From a checkpoint of a small transformer trained on Wikipedia.
Architecture: RMSNorm before each block, rotary positions, no biases in attention or MLP, untied embeddings, normalized queries and keys.
Training: a variant of Adam for these matrices, 621M tokens, 4738 steps.
MLP neurons of a small language model. Each row is named by its layer, matrix (down: output weights) and neuron, and shows model dimensions 0-127. Each number is 128 + 32 x the weight over its row's rms, rounded and kept within 0 to 255. Numbers have three digits each. A neuron's up and down rows have the sign that makes its largest values positive.
A block is one neuron, or neurons of one layer that tend to fire together. Before each block is what it responds to, as a language model described it from the Wikipedia text at the highest values.

Closing " =" of a "= Title =" Wikipedia article heading (e.g. "= Vicki Chen ="); more weakly, inner word pieces like ch, ell, ill, and table cells.
L5.down13:174122132125186144180115172135120067090140153148152141107121151112145087147119131149133156097186135069129128120157077109136137128120120151102114115110104168102163152148074141095159117159085153111093136153158187124144130160180090165154156152094111090140083186104126180142101104118158116141103076127105143119146131141096112144109124127130116074092153052105157115150105128177106137130105
L5.down72:170163089135118127101104176129081124196109116114126138133114159117159050087114193160118155117122184156153083150067140103153035140140185107122101100106132136093150100110115107120121157195123139133162092182128184120152158151131098097110093071113111148117100136111134124201145115135144158134137109128186156221150184107170082135137113082154142116139125106127157071135186088166164114109127
L5.down147:111153109120137122149111153153087146173111141150131133147060078140165092115111079199143181093142117080160117146174062149130150143114089089170160120097139164127147083131078056122099182137159165109102099140132152158146030046154118136153143158143105104128135041110137139167153173178132097103162092089162133140107132127105123153109102146121143109148155120079179216198171182105116097144075
L5.down255:152178136146140120053082163113108145136063105122125150161217145122162087112099114151147149180116171081139127215114142130141091133107139147081086111110200110167141155147099107047174144071144213082128117161143150093145201116175055100177141102154161112133089141110114167130148092123160174154088115106160132148129115110193077164173085094135107207138126125107114127143108128141116115111178
L5.down449:113126150157177141129135137132120113122039152086095079164151149153148176119112075152164148158075117139091116147134142109106125173122127045118158109080162157130130077111097117080127124103146084141106134147135122074121079163142145159094149151181062192154100146100093114158170090152151156113126153028105134133118141121131137131162123103132138127084119208111162151072150095167147142098110
L5.down469:170076179136121199163074210098155118195137113131104161166143144185106123142119149122107150125155129123165125135143158133068077100110143112125105092147166119123152131068079130076176134114061142090129112121159098133139123164212108127185158107139158106160150116096126105122155116148149167111138175147094061109123099114173166157110147125115159135095157161131113086082101145153110095134159
L5.down491:137106186092139127107087139121177102120128173189067129078137173158152131157172120168093152145118125155132128153105139146088153157121124153097108096084185140094113181067087142110091133141159091125166113129110149104180107122127206140133115129097134121080126161098167160153094124069148108129087113103116161144114080105157105165172125111181114182109121163138092071109111096110105149104076
L5.down500:136127164097128123160098117114141150161074108114166157074107113121104082134120132186117189132107154161098139108110147130100110134089111115089152162066130100099125138094055118104090135121125124162111123157121050113178134146167170125101162084141095123173096140165147077148143169117188136109146064102133138142172140128131159100169143096126166184101157083120156119066190142091019141146082
L5.down502:049137083093196149095103081163147112160062083094137158137102119113148142128133128136158126118132144104116091109137150111148108148087136160123082075099131145104114145150117150112098118169109139149142093186139151118113172181136166120116080150170194101152112103076203145166118119113129123131118142072110143152092165109067156153163130092175098157128103110139085096121104081176083157119068
L5.down504:057140143161129103076115185127141096163130174127100112120125143147136105137109141150080068077165110089159136157141139165103143145121141136091127101110138147082122077152144127136100128101136133129150075094118182138130160124105127127149121135115118146138142122135117141128128114097152174144115124155094128091195088113104147126103117146167124072139124124129153156166094113118168164121098
L5.down509:106093124093161151109083110183088090100105152087051159099099113133140139149147147098099117078115092173165095040105133147156102100109140102168113125132105188069160166172091154111105135119162134142106142075121103090109107114144114146112117162135153164138102124120120146144119131135121142107169199180123122144125130133127131121144098114114112082126111132151137137131076183134167110143157
L5.down582:102131145113149177128161099111156101118140135139129158149119150140176105087135120117153197120100099154109091065173152159108118107148158146087088111118158092086059136153159121118061133138124123122184143161170165171083130122097195135178113119100074139163147097138100084134122101124149132128082151114159124111117167129158083101160127118139041155112123140142081106134096040162102183144118
L5.down643:088150141128185125121120088125101118138139055177126101172121118178137140122150087071125170120024142164193116143172108085178169094174128085133093107181103096159101148084142109124095085132102127138162183144146160128085130134138168144104198157133138117165127146115110103154088054165103073103093150150164131123136166171170137124123156151148137093122133120112174104138141188116116182166148
L5.down652:092111139115121105092143172127160088068099084151192146121154134147115153109127117161137144146121188089192122096106134133135141064143097051115049112157089175104177129156144098146128153120152193134105154148134121141151094129185087184077111110159173126145153088087114126155120141099097150142124135135146148143117111149143105158137174127104118151132103143123110161191136167144071127141199
L5.down654:115076099100175137139081220182157146129126132071175123135143153116164191121106142193121111198136146119114155143128096098119157125190142114080162099136103163132142143122163156086102103092087151134121146052142130084137131166138167096182126110124064129153088134107150091111119147097113153146111207100143151083102115149145128115111144161113154172149142113127116163126148186112142136115060
L5.down669:141148154169152125102097147159122175117106104156119135136128107093120119104107108142147143102123118136097135154117115110170120097189138164142166138154148135124124153148081122125150152112197150102124169183125111164082131157070168156146079136134092057145114121148103110143112123119123105116159104081106173158126115120210120144078159126115175132121151113163112128123147084128146145120085

Final tokens completing a time or place noun phrase, often before a comma or period: last digit of years (1748, 2009), time words (century, decade, year, weeks), US state names (Georgia, Louisiana).
L5.down5:098100190147114164131175183168122093131166166156105138125107105188158093147151167158143107070139127088087108108145107102096102122122115077129111130119113148135125213104081119164188136085082122100137091163141172100142111046136171167110079125092132106123129150114185110151151124109112169113130095147150110065143109150167153115110121095148120109124186147135167109137122107130101118140137
L5.down105:120162109166149117134110129125093180162080107138163113116108095144116091154085123153116099137160106118126129103093177116102137171062169115151125158131117087123094124182152122133171135103090061106083128046142129090126062129183188166098129110138134082068121153128102152144155163169100128084118161135108081111133112145080052120134109135121110115181131113123106099130141106105000082124148
L5.down182:152123121105104164036113147167204082110123122089091134125135127092126132117122165145040099106130146103151060130143140164113136127105090116154170111118103100102041121134073124150087108078090136160085128118105150158107139157079182136148142112142143144189120190131118163123141124173117112122135096145099172117126159138125110136102114138154216145168136126108201125092116102151127148145140
L5.down189:096137108116085165067109173081124150155093153189113166126107111175140068116106186097147128142139111120142144176104117169132115136173130119115143162133121129123114106188090119088078165062159129136159106167097124111167109151123105136133133161152160108155121088123102127158148103138140073115098167134146143157156105180060113146125106129133123113159127136144125112178142079130045072089119
L5.down216:150150136152145168057124148120142113139139090158118112142127143112132110102035176133086135122130106178140151100117157116105154158141139088168122163166136080152141103099082188099127088157130141131127134194129131077128127144196107083185114201125153089119073088169170193168126112089117147062092174118104101189178172130114115130143147117186090120097120155187082147167157117124156074150100
L5.down237:094131155141152132160154134152105084098071130124129108134129106168084187100104170150082115126115105171146171063174143107169091123107107175161124104149087076111152120100125118103119143106125115151128149172160142023121088151060124147130157162146119122135080199122129067129185154141117095087142126055133159138156131128132142096125108132106101154152177164124121114161118157125075102189138
L5.down354:185141111109154188077122173130161169133120097164141071077130199161155107099133154166163120095147116129148140088071152127158129114150156076134190091137145098151133155129142130116129147141130074114113177085072109074162061066099119110199126172128097103104127146139122122173124112104131137082054179081117056121126087171127179118135149145174083153165143162154135119134109143155125049148174
L5.down384:109100222137134163213084178145113202137157159114174112154162082207117132160095116167135083086181127150124120126135121073130145115124161096110103150147159144131108145137177199188134096098116134141128100173172164113069149124146099126146170143170136079184139161116131069106130215133110168116137100149119146106126087110190104120154140143109088114113208151135105146162149077134081074169067
L5.down479:208135166154070112162156140102098148172120143164123120071178177116107167117137108173158119109084169132143152080107132100109093136117134107159141133123111154108092097153113144113081176179148109148098135095151099106107100092109128131129119138102080100132148138127108172153116094093155120040088187114103109161171137162102087157149080098158039111139136114119163128110146106180133137155184
L5.down625:200078120145141140153084109096177175129118121111096146126141114141103085128101170154124151118134138040130157119084116133126146037154129080150147073079127149152162081086116118156117084127129108122096098188130184109139110118119119093180144062134071141102119165198189136144131135103074106133101141108150143187101161087114090087146087087132112105140144121129069093125115101108113092154135
L5.down657:117053110138129140108132151130124200163108106151111104140121145162092087181128231172123103130140106153164141127142174097121131133181139140129163132120107133176091119098097157173096144179141120135094143126170133069199069129109166166140159164089079103091098153170043067198120119154080115082165177139079111205111052163131142139099113133111121113108108141126083126146113119109125101107125
L5.down685:081108115109161174067096173180154134115067113086125046114137121143157147076173108206069173179117098125162155162104112155135110107087114069156127076124122060165156108176128101160096156169113171182148101122133156143103102120152151091139145095123122111185128157157138098162127086154094138075097096111163091151110087087151088139161162096139139115173104157130127132115132109120102155127107
L5.down703:176107209131098136194161158126131097139121165144137105141135204136053076113161223143126061093069132143179108136113116110147147152129167121165083097162095126159090124090163110116129132116137132079177149114135123116177137162134125110097114163229135129111154116081052131081130130122181133134091191141123110127066142157146150136127095129111132115106203144158125080073153192184120135126152
L5.down738:153108095139127138217120134145174186132118141080089178142151163156113155164143104142096130098087109150111102061151102120105166111099139152128155121084099134134137099149108129138114120143083157086118157129104168186174153156184124139132109103104117113130116174123077121119110185125160155102144129098141102139129111175090114159176160160188136027159086092096194161110147124156074072147114
L5.down743:078170135175093149086110160141121133124111100121109181120078059159100065149108195155090147106174145125135126123102089150095181147085150114079121113159126103166135126079144144160159083115172135139138115114130132145117105122182079155159136137117120102098091115132098124110120094094165145077128126145110101124127178137159169132102133113137105103112156092196164154131053114129018108066148
L5.down757:118100165143126136114130175093168193176109116108098052118152147143165102093060094172070142165088119132138177099143125118192120151153109100132084120153134179073161056115086138131085120179133162180163118173138167118125137109107142126137156096154112117111195158180121159112196098129111130106090111137128141125156130202113089145124127071181109124123149129136107176164078138140159155144102

Mostly the word film in cinema contexts (film director, Film table headers, filmed), plus mid-word fragments of surnames and names such as Kl-um-berg, Gu-érin.
L2.down78:117116106121146101060108144180183117168130149118123153136156153131119085128121161055168134144152160086129099157143166147113133140128105146185076141143086121117086170106116148084163154108212142114113141116131113144114162125147093160086140114124125194139137194136116131131140155071124170158141194076097128133159174131148148140109148076143077124149160141125186145165113110126114176138120
L2.down206:093139173137137103083160143108084121136113173087097127165184108102138093190114136157082074065152159099103140132138156113158069100093154164144141115144097188155177144158073177191155107169128146148134117146165170132109158159151160162152145157200083126119063130116093134098141175122171158148130138076139126118128088146172160091131144056168139150143100129127144141104107155146098082191112
L2.down437:121105074062110117152155164164054130118124172060104131097116153108132121113112154135160126117166185158107142109147108105131131145136111104080093071183136122132106105154092157146156135128148147090081157148111128140098129110107105096126111160103137096039085131150165133050173117086070128178132149160127102114144137134114135078146099154083127147130141085093149133156127117154082158104153
L2.down556:124121108108122118138092108118143125138069171186166077098135105113192108132137144166171132201120203144079074089108097107155153098151208107103181108148092181070163160105112141078085086149185214110102153149123122162131169086092145150090116157108151144114138158135103228138115175060164156145143128112162143150084129137107113158112099121104096148130135170160149134157124185139134095178118

Final word-piece of plural nouns like -s, -es, -ions, -ers, often in wiki section headings (Honours, Songs, Seeds) or before of.
L6.down475:173090145130123160139141199196098151104129063115092130113153077123124113108157100128112091108114120122150101115123103092126064133130129120151108133156135177190084085149089169149124126150082145168094101090147137154073125116135164118143129091159105119082113117127163149114109125178118135127077116092129051172127076157112113126129117146117099144155036081122103178093154098070095097135152

Closing equals-sign markers after Wikipedia section or article titles (==History==, = Lauren Parker =), also "=" in table key definitions (AB = At bats); separately, first pieces of split words like Mont(real), w(it)nesses, stat(istically).
L2.down195:126130190103169134127184077125087132180130122083128139179110133124126178099157107114133126073121091144115111121072167146148069112089148136106130086093144109168183079165187133009127071171154122101150057155129085196097134101126113165156072147158153117100138087135193131164153101129063139124126186113098130161138142090066157176165124164199104132157144099117159113090140108081122138106143
L2.down221:058125142106116105093177157082059104169111112137124144153172170135153140097116130123169118081152122181105087127123116150170186114123142113085135129162103133118070112116128102137160119171145118156090108198151099174155148157114112174141146126077095074177122176150125091122182160062158150097141134103127124150114158101136152066158170098124130184101141172168132133049136127119165114106098
L2.down232:084189184168152118093105111123146152145131143138134138143134170170099107148124148088098153189169132120135160085111145066126144118127079087127113080142195130159059127099137096111117166155182166092224108176168132098136149133126158093150155147159170170148077094152133150159153130161155142154122105124170109118190093085154092054138121102147136139169176153121094110181057100147170168076112
L2.down734:101174079110135094131145107141129105067208049119163163172101132130085130114179109204145099045101104114109156125093117130134177160103148150097157155175108115088147160091132164086165113136105129121120129152172116134147064133146144105121125126141129139088121145119142113150164159129113148130090140113124083120104139105101140128101127129143096170127102075143094126153150128160067138168174

Final token of a time expression that opens or sets a sentence's timeframe, such as the last digit of 1969, the s in 1980s, and War II, season, or career.
L6.down694:147161140156120184135178150115125212156121113115110093159129152130174118088087121142158107130108078088081129106119140076114149150148122106121136102175176144183123180133118190120143164135109166190130140119116145121154163160128149095123147120167092098119139139190146099177138131156054143137092145153154107128177121121146110148125130140142113194149175155118106198116138120156073067193152

Final token of nouns naming a creative or written work, such as album, film, play, song(s), autobiography, manuscripts, motto, often completing a split word, plus weaker generic nouns like team, record(s).
L5.down34:132099082103073145159100140143109146156162166117187161073106114097170139146128131164117142148120143115155117103134111102170172146160122170122161147145125131168135133139141135130145145151122142068151142066090106155090092145088089179090089104122115123097152216137074123112132118132053105110135120103093100155093189105129162153153091156175156156165144112103136178110119158106082092130085
L5.down51:137148066112150164160102076087132105156120101079166194119159113164166151104154111135115127123155171118128207160154154105116141201135147140147152176128139086105098100098139103133137109137177151136165113154172099155145133111098094129102055123110101155110161143189117088107111172118111130117199170120160190161159102133090132128154160082102129123154099154104106124147115133092134114130127
L5.down77:176099101139154129181118114115138156093114122097105122125164107144116137138099135106110104136129183120136071078147153126126106127174111111062121147130124129147105161145147111117090120088117135136159136174153143124115100123145183132105139129153155161071114128139109172109123109121170142061150055088118122127134200093110160100102105068105100188070142155142182174131164135075077098152100
L5.down90:139143220089130133152133120204139134117200102062129107124143135143182165086129071113091128171120088133140193161169087139127116142046121111161092108133157134122136185103136120132122176138068163120150138089143165190192122133117134083090114111176148165115150092112139081096114132130151116118173097116142142109173085153159098153147105147131170095148071149169129145057108166084151096114122
L5.down148:113129075108107164112138133154139084096126132072148078103121147116167098121168135136119123122118156145100061111125082115117159113105160124150115118121122134092141155118154159124093146114131130154095083157084151194097179088118121142125106106097114138134086118155241091085161103154153163169162140144100100163204145141128126069189174063113120134131110095157144153179128170098153159149083
L5.down155:174119135137127142116111109128131101152097075159174124115109109124127097117102108127176069125123159114195126149112161145122111143079165083096123134136099116132069151175139107155140132167106076146115130113110126111178093156166089105130105091103128087126166106127117178133138124148107075088115122113143101107153110133146141164076126157109164163101162116140151125102130104166082096118124
L5.down168:126107057105148152160116220124138111156139119116122155108132080145166122160131110125153164079141150180072130094194119122133160115124118146078163173122134147115106084125109124084139101167119096109128085183131155165145136177165103135143134134118172150160119094128176077110143092152106130113160088114122133165113090088130115147131154084086129073109110084158107111174157120103085110109145
L5.down291:111061149145161114119121103124121161142133085116110154123139083092142128161140146153176195100097123145090141142138171105094119155086131064155091138103097102118165094153159196139140121159127171158116156106147132059110089059185149151079137112145130049070107153111185198069113103148152150193086118140150128099135131107180127136121125138068127152091184126116145150147094125183169166105166
L5.down302:167110129152172174087094152112087055120147086205116085093180174176127068095095109117148152111067111163162104137121171087122124129069146090137130199119085107100153114110132107144120139127101152119168145116179111134123094167135088112104097180133155134159162129151104169098167123101146113103148097137156097167110136176097139233149061138124116136089181157147169101144179174160027110154131
L5.down317:146120133131097134154162155165108119122123085061047117176147143125108167150142165116122102113205112125118171146179140091136110098119139107123134151100118099141105095122120145148178121124201144110103095102166125071142195172210170102110101112150109137120097128076113126134142105117118184210116149171138122094147157088104098087114093140109136168174099172163114081130115114103108151126151
L5.down338:155111170046112151125156115132137148074101178129137157110133135112151143097126086110142119158110148088150093118111132199100169142057122119168161137124168150138168101115126091108161135147085125135090147062127146111185096145115055145129124082122082189056090141089111131126136112149189139124136104110162147102160138174113131101082191114066120170208160129169181133127060129103109140107104
L5.down440:138117135124146097142144088140076089074138136101128118181091094092083183151074166151134130045151169079107163089154167113106148173154121106145130115060110107138129102146160123162137166122175166172136151122197132127112133148068083130141169134107097124118110111139152119111124057160109177111093173114117168121128061166176085120125145117141130116114106171113109191131097091112093148133158
L5.down452:159156107162105159097100140164140191110098107087180128107178163171230098082091177138098175159144167114164159104151110098143195121079178143131119176151190073117139135082169095094096157128133114128107133133113125101118100150094100131134124105166140078107170138168065139120151111090105166137110191155153162141168151109092130115076129089080189162089129126101138122125123147127076148145103
L5.down477:137122113069122113151199108167149083052143076147117158154108098108155227153093163141100179117118173196112107115144118134166132105080121122120125141132135134089132096115157126123165149177126110189194134134108149068061091164101131206093151189103093147113139150102126153156155073140136188125064178123170117093136118124172089200132141153121074181081151120155157108118069140130110140168121
L5.down592:030133104110190126143185149146149101171129093139144114148113114105142115138167111084123121136090108122125151081111111165151157149115134115139142157083119129141098155174149133109104154148160127100085124123144140137100102111124159140107150147102109091191158189156069138103144111141088111104116204085086101158088094153120062104106067161122088152125121121123126152163134052179045085157186
L5.down681:148125131163099115128156067118131121145142137073180114124086176204097141103126126146099079067145101117101146083110132163158099155161153122177110130109089128161132139115199117108133114113177172099141144092127125083149100146187118126101127100127109087092139093153145145102132126156121151129147201134097111067091109134106115090191145074131121156115103157146135131124101201113058112104146

Closing = markers ending wiki headings and titles (==Career==, ===Albums===), plus "(" before a birth date and mid-word pieces of proper names.
L6.down510:153186185069133127175124054162165064106183154116123120150140159156089099219139193110160135141092106141101093128188113202162151148157162121119141052122069119106097168150120102117178115133128128132210123118171130103139106112146117170140140171119103159102121096081202161119101115118118104134148155140103126166138144129155086166145112068135094193092167179100023089111138131112207152129096